Part of a small language model's weights.
Size: 10 layers, width 160, 2 heads of 32, vocabulary 8192.
Architecture: biases, tied embeddings.
Training: a variant of Adam for these matrices, 291M tokens.
MLP neurons of a small language model. Each row is named by its layer, matrix (up: input weights; down: output weights) and neuron, and shows model dimensions 96-159. Each number is 128 + 32 x the weight over its row's rms, rounded and kept within 0 to 255.
Before each neuron's rows, "fires on" lists the tokens most often at its 100 highest values on Wikipedia text that the model never trained on. A number after a token or word is its count.

fires on: " one" 22, " two" 20, " other" 18, " different" 6, " 10" 5, " four" 5
L4.up420 [114 163  88 140  95 120 183 108 102 115  78 131 136  96 101 161 160 101 166 162 108  75 113 152 113 121 149 135 180 117  53 126 123 113 237 193 117 119 139 173 110  75 138  99 136 137 133 207  72 159 133  68 143 139 117 116 122 142 120 142 136 139 110 108]
L4.down420 [100 173 134  94  98  59 139 111  99 103 173 162 117 127  87 101 132 131 108 152  71 139 115 170 136 105 158 114 104 136 109 183  86  88 116 188  82 142 149 144 108 145 151 169 123 149  72  97 135 122 175 124 121 167 111 138 134 121  99 107 167 130 165 124]

fires on: " most" 30, " dec" 7, " enc" 5, " Most" 5, "rib" 4, " ens" 4
L6.up636 [120 118 129 180  89 104 105 108 102 130  39  91 116 131 127 144  48 123 103 101  78 136 164 110 110 152 166  96 158 155 150 128 159  74 138 143  82 146 152 174 141 171  99  96 146 184 151 196 115 165 112 110 138  67  87 115  58 114 133 125 168 163 125 109]
L6.down636 [157 138 142 196 133 136 122  48 152 112 102 143 105 153 126 147 189  98 167  41 118 140 174 125 176  98 114 107 193 101 126 131 126  59  96  94 164 137 172 110 127 167  59 149 182 135  93 148 114  68 122 105 120 137 176 137  99 126 149 138  92 125 120 122]

fires on: " |" 28, " film" 19, "[" 7, " series" 6, "|" 5
L4.up602 [112 175 204 132 154  80 135 116 105 135 108 123 163 147 102 120  85 141 125 115  82 150  97 130 110 129 138 171 148 111  68 201 120  93 168 154 129 154 107 119 174 138 126 139 158 152 113  64 121 121  68 121  92  87  94 115  92 135 136 131 133 141 110  83]
L4.down602 [138 104  85  68 117 134 180  91 136 190  93  89 139 104 147  98 124  91 170 145 139 139 167  43 174 111 129 136 179 131 164  89  98  95 116 116 126  98 131 140 182 134 101 131 143 188 118 146 138 170 129 104 181 168  62  70 161 140 115 150 166 121 104 106]

fires on: " more" 15, " over" 15, " cons" 11, " un" 10, " that" 9, " other" 7
L4.up568 [ 87 173 123 158 129 114 144 120  71  77 135  87 140 133 110  75 105 129 186  63 127  97 101  88  98  97 116 168 140 154  79 107 160 150 128 161 121 123 164 142 147 137 108 182 110 132 150 110  99 145 125 160 176  94 103  83 115  70 166 126 111 152 136 129]
L4.down568 [125  82  86 173 143  94 130 102 167 154 142 132 101 125  68  87 113 111  88 147 101 121  93 152 120 160 172 106 103 101 137 144 112 174 147 151  84 162 122 105 115  85 112  77 115 114 185  97 153 133 139 122 184 110 109 100 120  60 172  66 153 196 130  68]

fires on: " |" 91
L6.up604 [ 98  79 117 136 167  69  95 168  68 148  87  89 146  88 114 151 141  94 120 105  97  77 159 137 138 181 154 174 107 106 141  94 173 163 131 190 111 130 136 116 119 129 131 157 177 153 131 120 179  97 142  99 127 143 110  81 148 127 115 117 133 180 134 125]
L6.down604 [120 162 153 141 153 177 126 150 129 115 147 139  83 121 187 183 116 139  60 139 173 160  93 166 101  84 121 127 110 118 125 139 107 202 103  53 132  93 121 140  82  73 157 170 114 130  98  83 109  97 104 127 128 147 160 230 104 109  93 123  82  97 124 109]

fires on: "'" 39, " −" 11, " We" 9, " g" 8, " Rh" 7, " '" 6
L6.up24 [ 81 196 164 148  63 116 144 175 128  83 112 100 124 161  91 131 107 100 159 135 144 155 221 136  77 141 121 111 145  73 117  41 146 162 126 163 199 140 116 161 150 129 193 135 145 150 169 142  91 181 163 100 163 153  78  97  59  94 125 173 105 145 138  80]
L6.down24 [143  46 119  81 142 101 132 193 121 118 193 100 129 113 154  99 155 116  93 210 121 130 100  95 112 120  95  91 141 139 105  94 189 129  56 152 152 124 164 109 139 163 121  61 161 155 129  91  71  96 150 102 151 158 141 133 184 163 130 131 115 164 152 148]

fires on: "=" 31, " |" 22, " p" 8, "s" 5, " =" 5
L6.up157 [ 99 109  89 142 149 101 136 104  96 155  82  95 171  90 158 149 161 143 114 132  94  90  85 121 187 113 114 119 162 106 123 133 121  93 112 182 134 172 113 137 179 131 129 137 111 133 122 101 149 116 130 141 119 161  93  80 114  14 138 107 103 151  99 176]
L6.down157 [183 172  97 122 136 127  72 129  96 127 100 118  72 178 185  94 144 123 147 135 145 136 159 102  84 149 148 155 157 126  60 162 107  85 168 134 152 148 148 160 177 114 157 147 108 123 110 123 141 122 165  98  96  66 146 126 165 158 150 168 155 163 167  87]

fires on: " |" 26, "|" 22, "ti" 20, " (" 14, "/" 5
L6.up3 [101 138 148 102  63 106 169 127  91 148 148  91 193 110 165 184 129 126 154 136 142 117 131 128 130 130 188 129 148 147  97 119 109  73 137 119 123 145 112 164 169 176 120  89 131 120 144 116 133  82 140 171 132 171 110  82  89 124 166 141 108 158 109 164]
L6.down3 [167 143 109 102 128 146 236 143  94 111 140 143 139 114 148  88 156 100 129 147 195 159 112 105  97 101  95  83  96 145 147 136 135  98 108 160  67 108 131 163 122 127 117 146 111 156  82 126 195 109  83  64 179  96 131 128 126 142 140 143 100 126 179 149]

fires on: " |" 74, "E" 9, "D" 6, "W" 5
L3.up59 [ 79 166 151 132 164  77 122 143 139 124 158  84  99 122  81 165 154 111 162 139 105  92 138 100 149 137 106 154 145 124 127 121 121 116 149 163 138 106 153 171 161 105 190  67 190 127 157 105 158 161 142  68  56 149  86 155 144 124 113 121 106 164 110 154]
L3.down59 [ 78 167  89 137  94 102 165 144 136 114 123 159 182 137 129 154 167 124 118 149 134  97 111 136  64 167 133 165 129  84 126 145 125 133 126 108 134 135 124  98 105 178  81 145 125 103  69  72 110 146 136 167 100 171 133 117 100 171 129 122 149 156 113 128]

fires on: "\n\n" 70, "}" 10, " households" 5, "{" 4
L3.up204 [184 166 128  92  96 148 139 138 131 139 114 125 118  54 134 170 134 115 121 116 185 117 145 152 105  88 138 114 103 117 122 135 110 130 133 104 123 104 111 159 143 159 159  76 186 157 123 122 122 120 172 152 125 159 124 140 145 131  36 197  72 176 103 208]
L3.down204 [145 156 159 196  77 109  85  92 166  84 156 140 151 153 181 129 148 129 193 119 128 132 100  99  68 138  99 115 147 137 114  38 113 155 148 121 137 144 147  91 177 118  99 130  89 162 164 131  86 116 137  83 141 155 172 127 193  86 140  32  95 143 114 162]

fires on: "'" 25, " \"" 15, " '" 12, " Met" 5, " Burn" 5, " fin" 4
L6.up349 [163 186 207  73 108 169 102 149 108  70 122  99  86 141 123 150 182 175 139 115 125 131 141 170 166  95 108 151 120  92  85  46  85 134 143 139  99 114 136 133 131 178 140 156 157 137 172  76 113 149 133 201 107 140 126 120 136  65  98 149  95 146 135 164]
L6.down349 [ 53 139  83 149 138  99 115 151 176 124 111 128 146 123 105  69 184  72 106 170 122  79 169 146  67 146 152  85 140 126 153 103 184  84 184 139 100 155 197 167 107 104  77 140 169 125 137  82 143 113 113 121 150 108 139 147 146 157 107 133 116 149 120 143]

fires on: ")" 48, " members" 4
L4.up191 [117 151 146  99 170 151 115 161 136  67 115 121 190 129 145 194  90 109 141 129  87  90 146 155 127 136  80 101 126 179 113 162  85 120 208  98  57 160 205 133 184 150  88 104 123 159 127 161 119 160 117 147  92 173 146 129 145 107 129 172 174 175 148  84]
L4.down191 [ 96 138 135 174 103  81 130 145 130 140 128 173 154 107 136  91 127 145  78 162 140  82 185 116 133 105 130 168 156 113 155  73 117  87  76 139 184  93  64 110  87 160 141 104 144 131  83 116 201 156  68  70 125 126 146 130 118 145 113 131  97 152 159  78]

fires on: "n" 22, "d" 18, "ong" 9, "mi" 6, "ng" 6
L6.up122 [ 63 150 105  96 147 135  99 157  84 115  80 102 141 163 124  95  99 173  91 106 122 125 205 155 167  74 154  99 160  74 110 134 123 171 242  95 127 110 147 186 141 180 132 143 139 141 179 138  56 156  73 108  94 169 113  91 110 143 163 134  38 136 187 140]
L6.down122 [ 90 164 114 138 132 197 137  92  84 122 164  96 100 149  72 128 115 147 116 187 114 115  87 105 124 139  72 130 139 132 128 167 156 107  99 174  77 104 156  86  90  94  85  96 134 155  85 117 127 123 169 139 140 108 151 162 106 116 133  98 145 117  96 109]

fires on: "\n\n" 71
L4.up178 [166 131 114  91 112 104 115 105 102 170 109  77 188  76 112 158  85 116 161  98 129 113 119 160  61 150 166 137  92  69 141 153  88 143 126 144 164  78 156 104 165 160 151 126 123  97 141 143 165 132 120 148 157 158 108 135 133 134  55 137  87 192 108  88]
L4.down178 [ 80 180 170 119 118 126 101 134 164 185 143 177 118 202  60 142 125 101 160  74 135 113 109  96 162 133 121 124 160 142 138 117 137 128 118 166 110 178  86 137 107 143 180 108 141  81 190  64 136  88 146  91 137 151 175  85 182  79 131 133 170  82 132 136]

fires on: " de" 14, "-" 13, " re" 9, " very" 7, " qu" 6, " back" 5
L6.up454 [134 142 144 134 119 121  88 171 102 143  91  97 154 105 124 122 147  89 192 107  50 139 125 139 104 185  55 120 162 197 161  26 131  98 108 123 125  99 154  92 161 135 168 121 133 166 148 124 134 164  79 138  63 103 120 168 138 106 151  74 117  88 140 159]
L6.down454 [ 92 166 114  97  63 178 115 194 186 126 141 112  97 154 130  81 148  85 140 153 131 158  52 169 176 119 130  83 146 162 120 104 106 140 100 153 143 136 142 163 131 154 112  78 108 125  36 150 132 114 164 147 173 125 127 121 123 124 113 162  98 143 113 117]

fires on: " da" 13, " fe" 12, " mi" 10, " la" 10, " km" 5, " fo" 4
L3.up572 [135 122 104 156 138 101 147 105  96  91 104 165 166 193 142 167 117 125 132  92 192  88 120 149 136 130  68 121 118 100 136 141 148 123 148 139 129  69  70 104 159  91 188  81 123 143 152 118 144  91 204 154 148  73  82  60 126 168  89 144 173 153 146 112]
L3.down572 [133 110 140 127 116 143  80 100 111 145 111 134  75 133 120 163  76 161  96  87 137 119 160 155 142 124 230 180 121  72 104 131 122  67 125 101 122 157 102 108 113 136 174 129 161 149 179 114 131 157 156 118 149 155 133 159 106  85  93  93 112 133 108  95]

fires on: "n" 26, "ed" 18, "l" 8, "ng" 4, " in" 4
L6.up111 [115 173 142 132 118  78 111 147  85 139  78 114 160 115  55 136  57  89 132 129 129 120 170 200 156 129 181 135 153  80  84 121 132 175 213  96 199 172 119 162 128 138 103 177 189 102 117  91  84 150 118 123 127  92 116 123 126 110 129 149 116  93 109 204]
L6.down111 [100 162 137  99 104 155 144 152 143 177 112 125  88 149 126 161 145 123 123 106 147 158 139 121 132 146 210 115 164 101 113 145 131 150 111  97 139 134 130 134  36 113 164 170  51 141 133  72 134 163 184 197 115 146  37  60 108 184 150 163 159 128 115 205]

fires on: " as" 17, " along" 16, " include" 10, " including" 8, "Note" 6, " replaced" 5
L3.up549 [ 92 152 155 106  77 142 157 177  94 167 110  74 132 141 145 185 107 107 142 154 124  81 113 146  96 132 118 192 125 146  46 141 136 126 173  95 121 137 129  90 150 136 125 184 188 171 131 125  46  89 109 157 114 153 118  85 124 146  83 106 180 163 157 143]
L3.down549 [130 173 173  78 148 124 147 148 164 136 119  85 128 132 184 223 145  85 135 113 142 115 181 107 103 131 126  85 104  95 161 157 168 104 103 106  85 161 149 134  75  92 151  99  97 140 145 107 196 129  88 118 122 127 120  71 152 149  82 150  95 101  76 162]

fires on: "O" 33, "N" 23, "T" 7, "B" 6, "S" 5, "D" 5
L4.up564 [136 143 122 108 162 119 157 148 143  43 121 138 120 114  54 225 160 114 116 174 129  65 188 114 122 116  96  64 155 102 172 127 151 199 114 147 135 139 148 108 121 111 149  52 104 111 133 130 144  92 171 110  91 200 123 108 160 132  81 196 154 143 115 143]
L4.down564 [166 158 122 173 176  80  73 163 178 107  78  27 190 103 159  94 135 154  92  97  34 174 127 107 135 106 145 156 141 100 128 120  62 165 111 118 150 185  92  78 116 120 151 141  83 114 162 116 145 113 104 136 100 110 128 110 171 127 136 108 155 136 190 128]

fires on: " cons" 14, " res" 11, " subs" 11, " exc" 8, " ass" 5, " trans" 4
L4.up554 [ 67 151 153 145 173  78 161 126 106 106 107 161 162 111  95 175 129 178 178  77 118  82 127  50 129 150 126  77 135 142  93 126 141 133  58 137 152 139 156 128 124  95 115 119 131 132 107 136  91 129  91 125 130  84 112 112 113 196 119 111 113 177 177 135]
L4.down554 [107 117 114 145 121  92 127  98 142 148 153 142 105 159  76 139 164 120  90 141 123 115 139 111 156 164 137 140 102 103  98 177 189 146 114 145 126 103  49 105 171 154  83 130 163 109 131 112 157 145 166 191 109 161  88 155 147 162 110 147 112 162 146 108]

fires on: " |" 25, ";" 12, "00" 7, " ." 7, " 0" 6, "–" 6
L4.up73 [111 105 113  98 142  59  71 117 145  96  94 102 174 180  81 137 106 117 166 112 115 128 134 174 137  85  58 130 156 113 178 163 138 118  92 154 106 108 162 171 172 125 115 101 127 129 138 119 172 108 130 144 122 158  90 150 155 168 125  34 113 109 110 175]
L4.down73 [146 138  57 140  93 162 120 132 152  72 165 162 150 138 114 120 153 169 142 150 164 111 128 176 110 163  87 204 109  49  83 191  79 205 154 149 148 187 122 118 107  93 193 180  58 107 126 102 145 143 116 131 112 135 136 110 109 154 112 174 147 103 185 111]

fires on: "ce" 19, "one" 14, "il" 10, "ve" 7, "ere" 6
L4.up275 [136 168 131 158 165 110 133 124  86 142 133 109 156  60 148 139 155 117 154 149 147 126 153 138  77 142 148  84  61 140  77 151  77 152 189 111 127 139 160 147 127 181 174 125 182 123 107 165 108 164 147 149 139 128 108 114 176 148 122  83 194 154 105 124]
L4.down275 [120 128 184 133 112 120 124 134 154 166  85 111 113 158 105 132 171 114  75 138 123 132  94 110 112 144 178 155 132 136 128 165 169 118 116 132  64 189  80  85 117 105 114 118  96 164 174 175 140 144  49 125 103  96 116 131 140 138  97 129  81 138 149 147]

fires on: " |" 48, ":" 14, "+" 4
L4.up166 [131 150 194 148 149  91 114 116 138 145  90 132  95 129 161 186 131 132 174  87 115 101 141  84 115 134  86 110 166 145 156  86 138 130 132 169 112 112 155 111 106  67  99  69 157 153 131  90 125 171 177 144  78 181 129 112  82 125 118 138 127 118 192 112]
L4.down166 [141 137 100 110 131  39 184 128 112 117 154 165 129 119  75  83 187 169 116 159  72 137  90 121  74 136 130 193 109 136 147 150 156 171 146  77 126 127  97 121 141 137 139 110  60 166 191 116 123 134  74 152 104 104  58 172  99  97 169 128 114 111 104 131]

fires on: " No" 20, " I" 11, "s" 9, "I" 9, " Star" 7, "=" 5
L4.up430 [ 81 117 167 149 175 109 125 117 149 146  58 174 161 104  78 147 123 142 167 122 111 104  97 103 105  82 164 102 103 114  97 180 108  84 176 149 112 176 191 133 185 151  68 128 153  90 144  81 102 120 104 151 104  75  68 121 114  66 192 159  91 140  57 110]
L4.down430 [105 106  97 191  99  87 102 155 154 111 103 209 116  93 133 131 148 140 184 120  69 116  92 134 133 128 146 118 171 120 170  87 125  78 121 137  96  62 147 158 150 106 104 174 116 153 126 139 142 146  66 131 164  59  96 141 121 163 145  48 164 148 206 157]

fires on: " +" 28, " mm" 13, "N" 13, ":" 13, "ii" 5, " km" 4
L3.up357 [175 176  96 146  63 110 113 141 113 142 136  80 101 158  75 157 117 136 140 113 189  61 175 137 131 123  92  87 169 111 174 154 150 111 151 156  86 137 143 129 105 101 127 102 160 191 111 120 149 123 179 119 155 121 123 158 143 147  97 210 150 141 190  99]
L3.down357 [ 96  79 164 162 116 151 149 133 152 101 124 133 202 127 148 146  91 169 178 117 124 194 149  90 140 168 117 121 161 145 131 158 151 157 131  86 129 104 107 134 146  90  81  93 124 170 142 119 130 132  89 162 105 120  96 148 121 141  93 162 171 108 180 152]

fires on: "se" 13, "di" 9, "min" 8, "stan" 8, "sm" 7, " conce" 6
L3.up345 [ 83 146 103 152 187  57 102 156  97 148 148  87 124 108 129 221 140  54 141 130 134  91 172 130 136 142 134 193 139 113  92 144  88 155  95 128  90 106 153 164 133 162 162 149 124 141 118 143 153 135  93 164 112 180 105 110 174  67  83 100  98 161  89 142]
L3.down345 [145 131 130 137  93 133 100 128 137 101 128 153 149 124 143  93 128  81 132  78  48 153 143 111 125 118 112 136 144  93 143 162 169  94 165 113 129 110 119 103 193 138 116  97 165 163  65 149 148 214 134 120 139 144 139 146 117  75 137 139 110 149 134  96]

fires on: " was" 16, " is" 15, " in" 11, "°" 11, " up" 5
L3.up211 [149 146 166 182 117 108 102 128  75 143  68 110 139 130 164 154 115 108 174 175 136 164 131 121 157 164  98  63 121 101 152  98 142 105  73 169  77  75 162  98 125 127 152 145 149 191 162 179 162 108 148  97 174  78 102 137 143 132  61 161 119 146 136 159]
L3.down211 [162 103 129 133 106 195 148  90  94 146 192 116 161 130 150 111 118 158 130 124 150  96 131 113 111  96 139 172 136 100 135 152  63 181 147 146 175 105 140 129 130 150 132 159 118 118  79 124 198 169 126  95 141 181 130 129 120 110 162 152  88 102 128  86]

fires on: " |" 60, "|" 15, " is" 8, "  " 4
L4.up470 [168 127 128  78 103  94  70 177 111 108 112 103 131 165 114 153  93 124 224 175  78 137 147 115 201  58 178  94 125 186 154 111 130  87 154 106  95 147  77  83 232 125 122  88 144 163 148  92 134 168 169 103 116 130 110  77 107 164 119 114 152 129 127 141]
L4.down470 [164  60 127 128 153 161 151 142 173 152 128 113 107 122 131  36 106  65  82 106 198  86 181 127 154 135  84 141 118 136 133 157 119 162 108 128 126 113 134 166 111 133 140 113 152 212 149  97 138 130  90 132  88 106 108 113 180 162 108 100 139 180 136 119]

fires on: "," 35, "n" 27, "l" 7, "d" 6, "al" 5, "ng" 4
L3.up532 [ 91 151  84  94 148 119 159 130  94 103  95  98 167 119  68 125 130 102 148 125  86 128 140 139 115 134 131 113  78 153 103 103 165 169 162  98 197  91 149 183 114 170  90 104 189 202 139 132 118 145  77  75 166 116 132 118 136 102 111 141  89 157 133 154]
L3.down532 [150 131  67 123 126 184 168 106 112  89 174 142 135 154 117 103 150 143  97 150 147 137 129 183 168 131 136 120 174  59 146 130  62 144 125 117 161 114 137  78 129 103  85 138 116  80 113 122 134 105 126 147 102  85  66  76 112 185 146 173 163 129  64 168]

fires on: " it" 21, "\n" 17, " |" 11, "|" 7, " from" 6, " (" 6
L4.up126 [127 169 173 137 143  69 102 137 105 121  77 131 164 141 102 134 111 151 141 157  87 123 141 118 168 131  58 185 106 109 119 171  94 158  90  69 121 167 146 175 119  95 137  82 174 139 162 119  68 154 154 145 134 127 135 131 132 181 184 117 157 189 110  66]
L4.down126 [ 98 138 117 124 131 145 150 185 123 146 111 162  91 154 129 171 122 157 166  35 112 116  67 128 106 160  83 112 189 151 138 128 126 131 128 187 121 128 173 117  67 116 156 143 167 125 114 163 195 120 109 164 135  94  55 140  86 132 134 131 138  99 115 115]

fires on: " with" 59, " =" 29, ":" 4
L3.up250 [149 197 159 126  32 153 150 110  97  81 119  86 133 112 135 150 107 129 114 117 179  80 189 108 178 136  81 160 154 117 141 106 137 179  81 111 120 153  94 148 120 148  78 124 125 164 128 147  93 145 125  80 121 150 124  56 151 132  74 163  91 176 139 138]
L3.down250 [161  99 178 167 192 138  87 126 126 114 121 143 123  97 105  85 167  91 118 103 137 135 125 142  90 165 100 202 140 144 112 110 156 138 148 130 132 106 198 154 115 124  97  56  98 158 156 113 204 143 111 124  85 199 163 150 133  85 140 120 159 168 143 109]

fires on: " =" 17, " in" 10, " and" 9, " (" 6, ")" 6, "ni" 5
L6.up559 [203  83 126 111 146 102  72 151  79 138 138  90 105 159 161 175 104  73 185 156 117 125 144 160 130 114 138 160 111 101  80 152 128  91  98 107 101 124 162 134 184 205  83 144  87 129 106 174 118  91 139 174 153 130 122  50 179 128 107 162 130 164 104 174]
L6.down559 [ 96 149  94 192 171 126 192  76  89  66 173 122 147  98 109  60  82 158  99 115  85 171  78 110 136  77 133 144 151 138 154 170 138 181 128 139 137 143 163 158 137 175 122 137 114 162  72 165 100 156 131 123 129  90 192 113 102 101 122 148 130 138 129 105]

fires on: " |" 33, " %" 13, ":" 12, " (" 11, " Candidate" 9
L3.up296 [107 137 121 102 201 112 131 145 105  82 151  92 161 134  88 104  96  69 187 147 134  87 125  68 119 127 128 155 109 124 154 160 139 216 120 125 124  74 172 112 157 111  91 147 118 118 121 123 121 143 153 105 113 108 114 136 144  93 153 186 191  91 114 132]
L3.down296 [ 89 107 152  96 115 132 143  63 141 131 114 143 146 113 137 108  79 191 120 150 203 131 105 103  75 185 105  85 150 115 138 108 120  93 122  91 100 147 128 105 107 108  97  95 142 177 146 100 136 172 154 103 111  93  94 107  97  60  84 112 128 119 100 165]

fires on: ")" 29, "–" 18, "/" 15, " series" 15, "?" 6
L4.up501 [174 150 126 165 138 115 115 109 106  80  63 118 179 156 113 171 100 112 103 101 140 101 132 107 120 109 102 109 140 149 114 168  91 136 208 175  92 176 179 117 144 155 136 117  83 139 138 145 135 129 145 141  57 174 102  89 155 102 119 124 159 150 146 134]
L4.down501 [139 148 101 111  92  87 108 124 129  94 196 175 102 125 155  67 153 166 134 149 106 132 157 149 159  62 138 124 103 152 177 138  95  69 167 127 156 116  83 138  82 164 130 102 158 128 113 183 124  97 103 139  99 147 100 114 168 114 118 175 162 147 123 121]

fires on: "N" 21, " /" 11, " located" 10, "sq" 6, " sq" 5, " were" 5
L4.up620 [137 165 106 154 184  95  96 138 126  93  95 135 145 169  52 186 125 135 122 152 106 137 155 120 144 158   9 101 148 145 142 173 158 105 151  67 100 189 160 154 121 164  97  68 153 147 129 153 107 134 119 102 144 135 102  83 187 172 148 191 109 132 132 118]
L4.down620 [189 142  83 164  91  99 190 101 130 112 157  73 160 135 132 140 132 150 149  90  99 100 189 116 103 183 111 137 147 154 140  97 162 205 133 135 126  76 182 116  86  93 153 123 103  89 112  92 158 125 138 121 138  76  81 156 132 153 100 131 149 107 136 172]

fires on: "d" 38, "l" 9, "h" 8, "r" 4
L4.up192 [ 71 202 100 172 150 131 159 141 113 197  91  96 106 130 122 154  95  76  78 155  93 142 142  52 153 120 195 159 142 115 121 140 191 135 119  85 158 116 125  97 146 102 137 109 154 175 176 125 121 130 139  71 159 114 119  86 133 117  53 115 108 132 101 183]
L4.down192 [ 80 108 102 147 142 164 154 108 172  87 102 127 174 140 110  87 104 184 123 161 186  90 172 168 178 153  86  83 174 124 119 123 141  89 102 143 130 106 137 151 163 107 130  87 163 123 119  87 129  96 100 167 112 205  98  77 179 228 103 152 139 158  95 162]

fires on: " (" 45, " |" 18, " W" 6, "\n" 6, " 1" 4
L3.up455 [130 151 146 196 161 101  98 149 106 135 124 149  83 152 105 144  58  76 141 166 102 181 107 153 140 104 138 169 153 101 113 150 108 149  73 123 142 156 141 107 149 150 100 156 143 143 149  98 112 137 128 123 144 141 136  98 138 147 212 124 146 125 150  96]
L3.down455 [139 120 119  83 108 181 157 114 146 102  86 106  94 204 146  92 132 115 115 147 194 170 107  89 158 110 100  80 119  78 140 160 134 137 139  85 105 220 207 142 119 126 114 155 144 141 186 142 111  91 122 133 116 112  92 134 117 134 202  93 164 108 152 158]

fires on: "\n " 30, " +" 9, "UT" 6, "+" 6, " FRA" 5, "40" 5
L3.up608 [232 174 152 179 152 177 143 127 136  85 122 108 170 161  94 101 129  92 159 117 142 123 163 126 164 108 155 116 143 138  82 131 130  92 126 192 106 132 152 144 159 111 159  59 171 134 128  88 128 189 154 101  91 180 116  90  76 123 129 180  81  78 153  76]
L3.down608 [163  95 176 161 153 125 142 101 150 170 114 179  84  76 107 180 148  95  84 141 124 197 144 151 129  87 108  89  88 198 147  66 108 130 119  97 155 106 165 123 108 128 101  82 132 144 156 154 149 170  55 176 144 174 100 155 152 129 147 144 126 147 139 162]

fires on: " at" 19, " le" 10, " fe" 9, " du" 9, " la" 8, " di" 5
L3.up634 [150 218 173  97 118 111 167 139  84 124 156 146  90  84 164 147 175 130 160  93 234  83 164 111 122 160  90 116 119 164 138  97 131  94 168 116 133 177 129 126 126  82 180 103 114 169 150 133  71 117 200 158 124  73 113 104 129 146  51 154 126 142 153 145]
L3.down634 [ 93 113 129 185 175 131 123 136 203 192 147 134  97 127 101 111 107 174  76 166 131 110 173 152 115 167 127 103 144 172 129 129 124 133 114 107 140 110 129 101 113 101 119 130 177 167  70 104 143 148 131 132 197  84  47 149 130  83 136 151 123 105  58 162]

fires on: "\n" 23, " ass" 18, " cons" 16, " pres" 9, " may" 6, " every" 5
L6.up537 [ 66 126 131 131 197 101 120 158 133 104 118 109 153  98 130 163 143  95 146  91 141  85 149  71 143  87 100 174 151 168 137 125 138 122  49 142 139 108  93 127 161 211  93 140 166 117  98 102 112 164  99 147 136 144 110 121 163  89  55 142 131 151 177 117]
L6.down537 [123 147 107 179 190 146 128 155 204 146 134 128 150 118 155 161 121 161  93  82 111  99 143 115 153  93 157  70 130 129 152 154 161 111  90  82 119  95 118 105 133  77 114 161 117 186 110 124 106 150 139 122 120 185 156 122 168 184 202 159 132 124 125 139]

fires on: ")" 37, " population" 21, " system" 8
L4.up137 [162 159 117 121 138 116 160 104  75 121 126 142 138 108 177 127 120 166 201  72 103 124 151 104 148 168 113 138 114 111 121 158 127  89  80 132 132 167 131 109 142 180 147 122 125 137 140 135  30 190 167 160 123  95 131  49 124 133  97 140 121 170 109  84]
L4.down137 [135  90 103 143 111  94 118 126  93 147 163 123 148 166 141 198 137 119 127 165 143 171 114 156  58 119 107 158 118 129 142 132 112 203 163 142 176 122 158  88 149 136 123 123 129 179 100 157 144 118  85 134  69 103 121 115  86 141 153  88 191 133 112  34]

fires on: "n" 19, "w" 15, "ns" 11, " War" 6, " man" 4, " Earl" 4
L4.up14 [158 175 116  34 101 147  86 168 107 142 149  85 178 155 148 117 121 129 191  95 141 149 155 185 155  95  85 110 121 125 111 223 180 126 169 137 120 104 185 144 114 108 125 149  90 171 184 122 141 108 127 111 145 170  98  79 134 108 197 131 110 111  57 158]
L4.down14 [112  66 120 170 127 115  78 116 107 187 193 105 113 116 110 142 105 188  91 113 107 111 134 137 123 189 121 102 118  88 118 183 129 148 218  92 144 139 108 102 158 146 108 113 132 131 145 161 142 119  96 179 177 132  64 129 179 186  45 151  87  97  95 172]

fires on: " against" 15, "–" 14, " for" 8, " by" 7, " playing" 5, " season" 5
L3.up534 [ 64 141 131 107  82  88 128 164 145  66 129  78 134 153  99 109  79 152 131 182 164 112 144 103 106 103  75 130 150  80 157 124  51 104 173 120 121 112 150 122 161  91 151 132 122 143 136 102 149 141  77 141  67 161 111 140 159  78 132 101 144 152 122 138]
L3.down534 [111 170 102 104 162 107 145 154 162 153  95 133  84 179 116 107 130 183 138 138  80  46 113 102 138 145 137 109 137 151 181 150 148 221 181  73 141 179 124 155 109 153 128  96 128 168 137 115 128 124 136 108 173 118 116 114  70 124 135 110 182  79 136 143]

fires on: " exc" 13, " rec" 11, " des" 8, " inv" 7, " inc" 6, " I" 6
L6.up22 [ 96 149 157  71 137 142 137 122 108  58 111 161 123 157 123 119 127  75  88 107 104 103 140 187 131 128 150 128 128 197  96 121 185 117 115  92 122 138 185 190 141 145 156 120 193 123 132 124 121 114 107 161 166 112  78 147 106 122 115 111 122 197 139 122]
L6.down22 [160  88 150  98 136  93  87 139 122 147 151 130 168  34 135 135 147 104 151  79 103 121 140  99 148 127  72 110 142 152 143 126  91  17 108 156 145  99 185  77 142 123 137 208 149 139 169 116 107 117 132 102 144 159  76 123  86 102 168 101 160 116 133 123]

fires on: " cor" 14, " bar" 11, " Sur" 10, " Tor" 10, " cur" 7, " Bar" 7
L6.up552 [120 149 183  66 129 115 146 134 143  92  99 117 106  64 125 179  73 142 108 142 123  94 155  77  98 115 139 192  95 153  96 132 167 139 116 173 158 154 110 172 156 103 155  80 151 127 184  63 175 174 145 145 199 127 103  87  54  93 118 137 109 159 123 114]
L6.down552 [159 128 113 156 161 229 160 122 168 134 158 134 141 133 142  93 190 136 159  96 160 116 173 126 121 141 145 108 133 122 135 127 104 119  50 100 111 103 125 118 139  56 141 116  87 141 160 144 140  91 150 166 133 120 136 106 114  88  88 113  73 113 146 134]